config.yaml
num_attention_heads: 8
num_key_value_heads: 8
qk_norm: false
init_std_qkv: 0.0265
init_std_o: 0.00624
beta1: 0.93
dataset: "wikipedia_en"
MLP neurons of a small language model. Each row is named by its layer, matrix (gate and up: input weights) and neuron, and shows model dimensions 128-223. Each number is 500 + 25 x the weight over its row's rms, rounded and kept within 0 to 999. Numbers have three digits each. A neuron's up and down rows have the sign that makes its largest values positive.
A block is one neuron, or neurons of one layer that tend to fire together. After each block is what it responds to, as a language model described it from the Wikipedia text at the highest values.

L2.gate1158:521487538484464522480486457523484530483515530525552515501428507519534451498516488510458501499518446501489511506520506472509483487500509531482508472450562528479502508501456502457533491465529484532540526483490532468511477505479498520496472485509503519491485508480491484525505530483515493500
L2.up1158:518531519477467527464528518472488516490524473579555546495498481543504474466513494499513475504491487524514527442540492498528472507503513500473506491469546486507539556511488521475521466502492476499473521488511529469538495505510499518514491557487501487488537500527454421480496516486503490455
L2.gate1707:551539498505488525519531504484470531517457501497461511493479498518511492521486470509500565508515434539511493531472536516541486494494487507524487504494491498519483523493486529483528493467555505560566505509484527522445505515487545541505493470460442479488475513482495504529537504519513500498
L2.up1707:548449503512504505549443517512513516518478505555493543484453488535459475529481469512490499527493544533495488459510466480520520496455491494506496497512472524487510503533519501482481461479493488519526491505481469525471514506507527499471512529490487500531476507494502502519516494482504510416
Responds to: Function word after names

L2.gate1552:489479504499490492504487496542462506518474466513504484508472512497512455532513484502492487498489476517525503558464501474488525448492533479531464522548484523445535473531529516504508539466514506552530484484539484520528467521550499508509506470486491455517492466492495524537508499501534462507
L2.up1552:509499481519473534519489521492495548519490464494466510487465490519481478531483469509479541498520493522486544490441486477463479549495513537494506545518471524516555540547509482527528503527499493491494481482512570480521444516498500470497541472466505439529492487573524558521456505496536452509
L2.gate1926:487476479492463474460494539512554472517498483442494481533492440501509522500527491511492509481500509520518519543479465469461498511550492489508523525543515490508519484506504500506474491488505520495514514468475496503522457543506488482540484510491491516526455487498469529502503492488504493462
L2.up1926:513486564507499523502483506531451489487503473524531506504469523499494512491508508502476474500483545448514502535504506520467531468496504466520520463506494501450471487519523498505463537485524509541509478457498479488529492486462499492488496537489505518486530478477455543493497525481481500485
Responds to: Number range connectors

L4.gate160:499528485525500498485459508470484475469476468513498513489522483472510522486519507526478474457500537541516528490476504495545505479500502495545492486498476504562509526466567491528506525481454488527524494472495523499513490444491550530541539525474477472527495498496492445539478519494535511513
L4.up160:537537482498508531484503522460480427482490504474456485440462480486496491469541493500550502494471511514512512512519531491491531494509450515493517516492489452498456493534477478482510493490471512505490502497458501448519529517510484512476487564522493496555513532481466492444506522481493499557
L4.gate225:517496470490436497476511525489500504507503480494530536476478525474527472488504490507515486493536527476462487511470480520512513549454465453529494495503522536500493557467500504510511537518515522501561491488498489474529504479496490532523492540442588480520548500487483494469501503540508506518
L4.up225:470480495552498513494505489485479461546539509468495491515483514484473456470484496494471552509493539509524517495474472513550470497491513517519522500486472500536492494478515516483491471461529512494504455543548494508516520442477502443532512515496509481495485493529487508458480500476515500535
L4.gate546:483501508505487529500530498494519492517477494497496509529501440488527512512488504484525513514510504504480531491495511499519496512523501485558478529497515523457466520477505517513480515504566473480493495500453527499480498453567508461461464532486506535482485499525511524543460493530476470507
L4.up546:493507518462504485481530454502511475476510480504491526472478465488528483524540482468497438464524490520489522514526512467490510498479514507511435522533517473510504512480465513533471534535516514528510531489464487495517554501539485498523548496524498512488497491513467469482544489511517482543
L4.gate671:522520524495526511517487538499507460533518504562480489503511487486513485465513490505424518514488489539536459528483492503542529512478501481465499488536486507480522496445508470481482496482530476501495468471479478520470479470503524524479514480503475517500468479510521453507499453545525552510
L4.up671:528468517533507541521462514512494538450469541468473498521450523454464507498449504487503533528525520523506472518516482508535483513486496505504472546486486516441498523506515532505480511502507501500492498462509469503457482531470508481511522497518505527506517499465515502479480502512512516543
L4.gate868:481497480498503511469492469487486511529506471560508503486475455465497481483516514472488466494538515502530527556452519505473471471504488490501464491505509471481495476506540496523525479518523512505525504500507491470462458513470509489568499512480459522491528532485515520507508506545552532510
L4.up868:514525498503528526490482458542516461521471503492481505488475471456468502475492513513449478447497474510493497507524490506508450544494528503520522482452524502537478506543447481453483447488466464551509479442508530474513519460495507489494488480484485498472495521508497497487534475485484546493
L4.gate1046:525511486496521549567515476514541519512474526493511551489491509470503511506481489517477513551441496497516488478544479471514482459521499526529495506467515482529474533524500509482489516500523480492479502490510491417533508490521539510474502480485463451512488501495520496536523501494464506479
L4.up1046:515535510528468483492528479489497523459464470479513512487485497496476521506509505488483496498487474519495446504559501462487505472530489532492521482502452515524505482502545500505531532511526522513529486475508513473528469441541555532462515481510541494498502501523502540509491459484463487505
L4.gate1207:506463529525504526483470488502497518501427516527503452489541502532507540451517523481461498475500489529495495523519478525527466520547486504575518472486512487474496524518550536536488538506449510519479441533510478572495498513516481478495507527519497490471539509468482526460494508473455510473
L4.up1207:502493517467503509517547486501507464497489522531507467526483504459477471505506500454490506527502459496514497514531502479542511504484503478486541509498511486499506527503531483505470480480493529458461486473470518483499484490502542470480530480490478489474506531499464530455537531517466460494
L4.gate1322:492531495464470488482487499513521485493539525488504538518534502492439494473500479520503477468501503534463485547526512515494505520547515438458472505498490525503505504499490493509546508530506510481540495505521482462515483478485506506516516502510519436533544503510484482512494471480498538511
L4.up1322:500492515499518433521499491501529505537468495493506488463514515543510522492493507507481537497491493480483504506467501475495540492492484521528480494514505477481514460521463518481443474501486476497507501478480472488480510456489490490499477516516505504494501508467487559504488502470513524544
Responds to: Mid-abbreviation and mid-name pieces

L6.gate51:456504476522504547476481570513510495441516515497489523515519514503465538510498496485512490484523451477541528517487529470501529474491502450498461516487482497476494502479504469551526528489538519511528523485500513515529490455540521490539467464509475524500444510512536477492533466531467478469
L6.up51:554504495481494502524559565477496491478500483510466506457484485500496520502468477511502467499492485509520452509528466517506480486538492527519502531510480492490494519553513486506512464500509528470495499469508500493541510508486500486529526495494493538524493524508474506481474523481534538507
L6.gate357:462511459474496512481522533510454472491498512484468457517525467476470522509494500461476481494518484487505475538479514489449502489525438493484457484527555503531523446477515509480456526477502510466502544469513487546463496575508500537506499515535487518525535460533473518506509514497469510490
L6.up357:484521492451509516534537501508508503473503507508497495452528462527469507520494499495507488482528484506490497505519503489527524495494450541437507497506470507457495500478476486522451489534500485508554475493482483511521439502483539515504539507556477516489531516494528570482481498489517482459
L6.gate1027:439456492517494518503501514493466530556514518500524464557511514530481536458495511554526490543460515506465460483505496531496473494434499476455508476540468497527491457440493517479512488472494522556481513519498508463510480468514471510467504456483478504506434535511507454507490508509490464473
L6.up1027:499498501487463514484504463506493459505505512533525502508539483485514473518487529512541469527514477484523472467509510474501479542481554484467490486473472542511458541507486489518489523468517506514508509512500478470499494517519523486476519479530525526538501520518533464501512492512495513506
L6.gate1193:490554497488465514492489487544524570497499545538505509482491486458481486532515488504519466520506496515473485527480511513538473520505465519465480507427472504477512473521470456501498491471487550504521500552494479526501474489490528487530537470525517525539532559510493520480535529525512487480
L6.up1193:488479453519476511522542582472476495501492475527472488509536482499517480521475486481478514516500497520490518503536514522515528505499466506488488505489481497502518495514565501471509509512470511457509543483447472533530507557514500531502518475490500517511495530515529516483502475488506466501
Responds to: Possessive markers

L6.gate11:513528505501535473509515539525487471535503482472490472472457477508508509519485491525483510521505489488419553488450501459465499487514483488497554514506527490526504476512483490513482503510486521515524514520487512500479491557493510497511519514516501513455496512512436502504527465499511496498
L6.up11:489502482464503521463546507490481538496501520507542486487510510541506464487504517468499493487489478466479462506502477497487557489465496531488491506443545483501522526525493516488502478523483502527507490511492451530487496510515505578495550505438533527526511478511503518478503491494470482531
L6.gate406:504542516510515482449516486494470486514452531486507498502518520484494472476482506499477480513564494529472510527459449484495456466501469523500492506529520551481470505458509500528471526464528492501514507526443432479477506503538514482513493468431537475476488492492515480484483476520531526504
L6.up406:490495476516487504474511483521460455533462500473510487498498497484470513548515521472503481514507480535487509511501521458521493504507467471502485495493495453464509503503480505576514512513518480490538484513492473524492484513501532492504496534486529523493495514487495521519487456515540510494
L6.gate908:503530476493416521489488465450516528542485478474540531484534466488500484477514476513507559499515499519479511473523502468482483509496494471476523510475512543505530474512477517490509512469477480475494486497502470536468490517524524522509503503467541514460482483502511500506516499500505513528
L6.up908:476487523506519541490515493483495491468458548496512544452507516475475471524491549536486491509515462512453478491498533513505506506467497477437511519486524538490513518475512514487474531501474478491498467501467490526477519508511494504493478494488478469478489481465490522505526453510524465484
L6.gate955:450467503505493481478546457466481501525495459499512487514484488478525537460514514532496543499507527465525541444507495496475526528486456469508444479525470504495525493515511510525511540460499492495543488531460484508514512518528461484465541499474512490461507508451494538518532497544480539499
L6.up955:528531502496510507481549474491498489517534512500502479490518514485478477568503490527478527514541483507523481472541542502480500484479492507480504497491526521483531459461479503490528474515490490518491471528493524509469496530477543483499469512491532489466509509487527530477503517473533529477
Responds to: Digits in quantities

L4.gate262:479498475490517515476491518512469519519510476515473496465485493485492510485488509485552477492481525503517481487470478503491519491550521449501529492487530504497487464482489497489491512451491499512511497497527503531466523461502501474505482491493472506486518506512508501455482474488465546465
L4.up262:502527479521512493508465516522501500517518526491550484489486527533492499520520502525511456514506518485483526514478544512527479483489502473554501497549480497473520486551496466540496512498499508480517482447495491525481530525502529462496507544511519525488505485471464487502480534489502517505
L4.gate550:503496459480500493540479503480508479510488485563491484472470519494507486505510451505459483468516497512528471513491487507506511503493458514491488517488478510524541516495492526467495498543522520491519472464504496519501512508457535492505510518569478493498531500529495505523514485479511501507
L4.up550:498515481491546496526519528523471518504495490517465463484511541507502509493513504539468477484495531490447515496523542495518503492498523495463511468507476533516503474475502484452490479528502504497538480513523509498466537515494510457530500515520487491517487475539482499481514482471473482502
L4.gate1131:539486520545547504483489473505472479488464479461489519478526499540475510499491511513493518483508500491492495479529523471471499525532510507472542466514502501453479516499477511501479449493504497510484454533480486550560509476512512490506498467456476499528514486513486520522513528482456500513
L4.up1131:440500475502518493504490490495455530507470470473480488516467541516510462519498491535478487485494504511525494534511468495524501494527448485516502529542488517509474474539495501502485490500499489510485497487525527491473427528475506502518446469524517434527547491502524555506514508548500519497
L4.gate1153:513494512446517489506508513513510533478537501501494457489511474505465515500481566528521507485480555471502502513504514530477511479493531503484489518493442531496512483487474542513507517469504538521498499492472516500498495505496479540487482511454484517473486515496533469513498523501523488506
L4.up1153:482523482488481524485493530474504471505523483504513479488458468473447491520517478524489486522526530487511528511491485450527523508492525478450501531541480510537529472492495477544453537501504512529589564486563509474499484503487515468490498461505532525493486517491505464501526490483475462485
L4.gate1443:519456496479489531490481495514524491478525477493501485513483460498479486519505494535460457454512533510520540520539504489543478550513527481510520466522474468490480518460489492489557501516504493480530464521479514503525490491475504491500511487488477472501505521481520460497475526513476508479
L4.up1443:500455500495479538555503440508478520466481527515518519514519468507499530482413527487459520514535500509517526511529529509515505505484495489468502523459501492508545479529495495501530491495492513454442534511453525476502471515550451490525509471476496498515496510545499473508463488520519504494
L4.gate1456:488514480491509445477482494471493578530532528474474487506473480487492493518496501526451469527469509502511518546495429523490511504482497466515488500473490515511504474581492504487549506509512508490487491540494515527544483462460463470501483491494476497497547501480516501465473505483519496500
L4.up1456:484481503491533519492490480493482522534534508525473502502493509525492504470484522510500540508490505539482543503515508510529544544502512494501493472486479496508527513526499491484495473479488533505488524495522497519455521470511501484489480487484505477529513491483486509514526498516480499487
L4.gate2005:508509493508485507517521512486543503474426542482444483517499481514525484461490503522513490482468475541525498470518498473501498468471557476467522500446504543534534529491486475483514520454506565541522514511530485539503506491514504499514516465490486500491508543522517477481494505490513497505
L4.up2005:523457523486536525509475521486514542499493491490505503475541497507480508520526492485513540495499459491514496489473469517511483492513518528486460486460526518573538499500478444475494479507545518496513491455492517474516476480518485531494533459490523480520488439485518521485474530536507478509
L4.gate2022:472478481531499486463489490490462487512514483484505497497482505490537484506468498450467484504457522501493478528502480484514501502502490516456469469478502492527556494507544516515552521490514518486503487474495496501549497503454507489521539501515486496485502560464492520529464495528503469513
L4.up2022:523519482506550493508520556455522525486545518504537482474472492511534499504520511484467525474497539496488466525510504554514565517522466528472443475510479471502472544492520479472526514509469501483449547474521512522507500482469475519508480528508482504511496511480519460501503479511533487487
Responds to: Possessive 's marker

L6.gate452:466570529464567473475498519558520539484500513500501466497474491497535493512483475482510472495532460527500497501509499494534511508546525489485481561468523487540522506485516507472504500486487491498528558474503492513512510507514551515510471485527512541463487487472513523465536526509538526495
L6.up452:480561521484544494498510455499534490531518520504527525523477516515505468517500475504474505524508475516539523501518506525488497532526523526462500495510493505556547553512504496480531424507532568536487516465494527502492493514540570462523525459508524523484454499525519505467524491525544520504
L6.gate1053:493496483518541499507483506497505480464487481508490528530475508511453478524591545521494494497523492544516503537497523553508509513488519502517488509451488523545513496461495478501495507488495506505500515460489504513557502508472497518507493521503500517511490498511550527533476490526520492551
L6.up1053:488511462542511519516510498488471488491540484513473477517523487531526544512471507532511532509469540473522510507492493523528482479541468501500558483487541533495514472501508493472522508544457508465450436478496555513519461501455541492480505500553527489472455514498520525512522510510502525500
L6.gate1545:568498520510485489453500481564480491479496521481502483514483457513527490486481527527519491485510488550534528507489504486480474504524513536448527498528532543520498517475489458502488467479463487512510483496506542529494487518515511546459536495507533488476477459509525540472538499562535500476
L6.up1545:527514495506521513457546517555480551463503559464523515506533477484524522481510513508491466514505505492484527497547512487499480498522556493477491511469503528501519561503510529493491516518522506496543521515490504507516541514518517497481504484531490523498491528482485508522507501485534491507
L6.gate1707:499497473481525508458514481520523501485527542434529511496497582466517454498512529483519535476471543517478526479495482514525514478518522483478499527501517540523486537452502505497527506445513462531530495502533490517514500477508541524550491495554486501483494491469476484507509516556521536515
L6.up1707:507496518499537493468505517529515559537515554500486511446504533513509477499527489491515501500559541480477495517498498486498476462526516473506498505529534535549494564522499482542525504495550490487527483508536505497479510489540504545494476479464482540470500500564496516511528549514511502523
Responds to: Preposition "in" before dates

L4.gate130:500489547510537477467522497504521536492504529494476531533505498449556502496515508514515501484470552469490516485492550485487532504471488471494514469507516516506474485536444508480503479482493517492486479508511515493490531512463506512547460482485466484515463519510487536526481505476497484501
L4.up130:502536520516500540441547503546495481498561500505512530513478508447543494550501491484506520479409508519446500481489573460458513509539515563547510538503545496455500508499478527458488474495517460487456468515522500502503502498503510510529487550531505494496461473528491519505521504518523527503
L4.gate436:515464457519496494486467500554524520520481494520497504513534531505491495500536510538494493511500493423427489516531483523516544500531479489463527495494497513520507504533498474486508488468521493483496497494497522511515516497529493458499503508507522526499502514498498514502502485472477478516
L4.up436:486535478509511490471467500542468492464483547480539483483507506468502501459469556457495533556484511487466463492530480511519515521529495475466474495533466504504524499418494500493536509476492496543559526503486492493469515491472480477502489517502503480458439521489489478511478479491492522462
L4.gate597:514559532504521504476472495489457526538460486529510518514485459508489506545502526538462511514497541467495471548508467512504476553500478420458514511492502475515502481533465489524500525478502478579534478510480465508502494476456502484480497495522506472493502478513515495505472465536485454538
L4.up597:501494470521553445512484488459480480493508499479528480505473537502515455523508450502497516514485465484463485506462496513500515444490524477474545471488475496529478511475477459497493510484501524519497527497476481460473517488507524485531511505533482514474508512484511476520512457480536472508
L4.gate800:505466494471506491534472519525498522500554508457543525523517523510486449487521425504511582489501487544462524538521496512493475436511485515467489514517525512492485491495460513541494460483484546507530483495490493531501509496534563477534531524482489540462530438497494504510459494519537491460
L4.up800:483478490474526489508457501523467482510496528465516493524493553490485514518519494502505524457492533501500483506530496488525467512477475530511496523490483507498450509515479476463501467468512503485491509515504507489477510493487510479487507520515517496514422516470485448539536529538485475475
L4.gate1001:512536518449478499517497501492501533530543533477484504457519490516504472513507478520541478556515495449502527540528521476448465466501495488493454517526504512495483503514458515553483523496509493516502513469523487511494499519505475481458539508462478499462466471438513494550490528533532469468
L4.up1001:504485532493463520485485510510489444469464525494521452483465492496551446488501535516515469460487498462503499550475486501536466522571545498485474459551495530541536509500499575525509488540492485509512497459496515501479518556486502469499485537498519453504534487478499510498506513513482506477
L4.gate1783:543456504510485509513498525504482489488555498521537503493527495439501535520510545502492476527487502476469490521516540519499470480490504510543493505497504530490487523511520489486481528493490500593502497483553484500522487501510526488456510544495525450463477455483496487507464519491507503458
L4.up1783:511475528522498465486487497473505465471465532525508492510543485513510520535495498514513475513534493477516567465489515515526532473519519507460540507531476480514473500469540519463530503464496507475451497532507524524561509475508506483494460492535515505493501508485523449491438534511500478461
L4.gate1817:513515471521504488498504522470500484507517486503545506457493480504493482534501510483501462500495522508483517499485477500492497481515505502517495471483508484514493470495510478513515496524498538495524494492477513516494501489497535468515469472497470534467450505507538502570475505508547493495
L4.up1817:482525501474495500505457472498483519525466496514507515493483501497519528500540543475520491508536468459512490537459504488547536498543506530500522500492508503499508496478462527512471487515479487479507529460484542553522497479497525532512492514523504466504485451504511493512517545486489488480
L4.gate1858:471501514516547528467517482500493484514493536495460481514483486485507564477514520499455509522468475497528539524473516522508516472504503499458477477469528494507452519522459486486524443515486501501531500490460479468500523530512520475547492530466510492559516522505467500471546483502484488496
L4.up1858:465479517515523522495520507500465495496526501506514525536507486515482506536506568507519521495514557477505520512487509489488500477487534482500518480489569527466455476573450511517523500526528525508504520503503494522481525528500503500509487541521564530533461492513479558510521474500497471476
Responds to: Date-introducing prepositions

L2.gate602:519464488504519514525568524496521454472480537495501503538519467490505491505519506496504473503490508498493488474477480496487508522551502545488518546561534477527499465506476476490528459517519538508514524508505533528511472522532465498491553531519504499464496511497501519551479444482477514469
L2.up602:529536494499558446492472577479509448446526506492519513476453523473495511511497509480485501513498494510458510527553533518467502532498466539489463530453463515537526507536490506519480534494489430520506489515475497483515509478511490500500486496454517513518523524518501529516515546549534562462
L2.gate882:504510490536481485510502534461499528495468517513485476522489522484458538496513513489490490472481523482516509471446515484464471487581488478492439494512507493541471498506482552492450479495501521519523495533518506498485516486494510560500526488510521519511514541504472462482526431552496544491
L2.up882:558483509484484534504485496473495520502513521509487500475497470542531527530486518520499485551474488521492486501520465520462501489490519513487557496508529497542500507466518508471492520529463501531452500502495515502470469499467462485517516524436444535499504493476504462505534540478554502471
Responds to: Possessive apostrophe

L6.gate134:489480512530518494484493515488494502553482514479581538501532490534516461518535461464497464491484498489518501513498528489532509474487490473515514483504490508540488477504497518461490509482533547501504526500509479457488517442476460478481493477488471469507546514489460483467522492470505479546
L6.up134:486478533517494477514453476538529513544510475502475501541500486522542460529521512519475492491480495547493534499489512471458534544511500464497499539507488522527458541496480559485493508502586485505497513513451455454513490505534479445475490447486505467485499493507518467510475546479522493485
L6.gate1354:464470493529505528520499494512525477526501485494527537513488484475523473502472496499452504491523475488476507425502543486477481529525484503482490537523536540493506509514497492531525472500521476512493485532502478466513482482502511549479542497502521502520519484505496529483481472532461493476
L6.up1354:483489458536491536520439492494502497485521477503466515503471544487488465507519497529507523509532470512485528479481509498519550506490459503498477503498510505501494506492502525503496492512494503501489496487454464522510485485531510444532491506527546463498511463520505478500524519537490487479
L6.gate1628:445503497541498498515524536464477530537499512485477488478485488493530524487482496504540476513495505549452500548471494494510472511515480432501524445535487492527493536531498440509491502489533544515511462501492476491530514497502501451543509518461492491503474471469490510516529520493484520531
L6.up1628:537449522537507541500496538533491494490500515516478508499528530492507523489504448489504455480510549479510507503511529488485484478550520464562512554502521478469478538456470484539519476494526516564492465536514472478484482492477535491478563529539542508514501503491503481493481516467526519480
L6.gate1969:504514480492504499529497497486523490520511501521528470484490499448516467507488545481457511491521496537525485479537483504503536525500488444515462507497501462445488477507464485518441522537449535486529471487475518514508475503471482495538541527516482486497505490478476518502471497538498468546
L6.up1969:518497488500508513478510490438477479506448543545541483524493512501469498520468461496483485517520507500472483497505488527524532516470505474491538462529510535526524506468435477530508505500527520474509505556485502542470525537521514474536534482508503557498495493486455507480498507546487526535
Responds to: Dotted abbreviation letters

L2.gate1756:479540524497499467495507502514514504515517514477487452507568487479498535483538502505505515530499509479470470498495490487513492504496477513463508489490517462481485475515463500478451481562494498520535462500474460540523507521506493522501431505509504485463458530529489507510505511515513489583
L2.up1756:460538531508495497537471498503526455525478535496511473560497505492496492499500505470461495497507517470483523519526451515521467514508502516480460531509523476517474514499481520535495479543475500530521487527508487477490474509515475505464430487542519457523486500509492485479499489560547539516
L2.gate2020:518497533507506510479513483477538506505494485536493508479518477571536502497504533496523516500517468495522549497476504480466491460473511535506499507522490449505481512468475492510478459477474489538541450461519512502496527548493553482484460504501495467483472498545495547514486519538495503503
L2.up2020:515503499531539497463478491505490528530488514539517494466531518562472575535509555515486499504483535504519490516508498504533510523523492478503476558523544454450505532501541524510488477471475474490490522517497518479509546477515512486507476460507471535526483485496516475485496518500485473481
Responds to: Mid-word capitals in names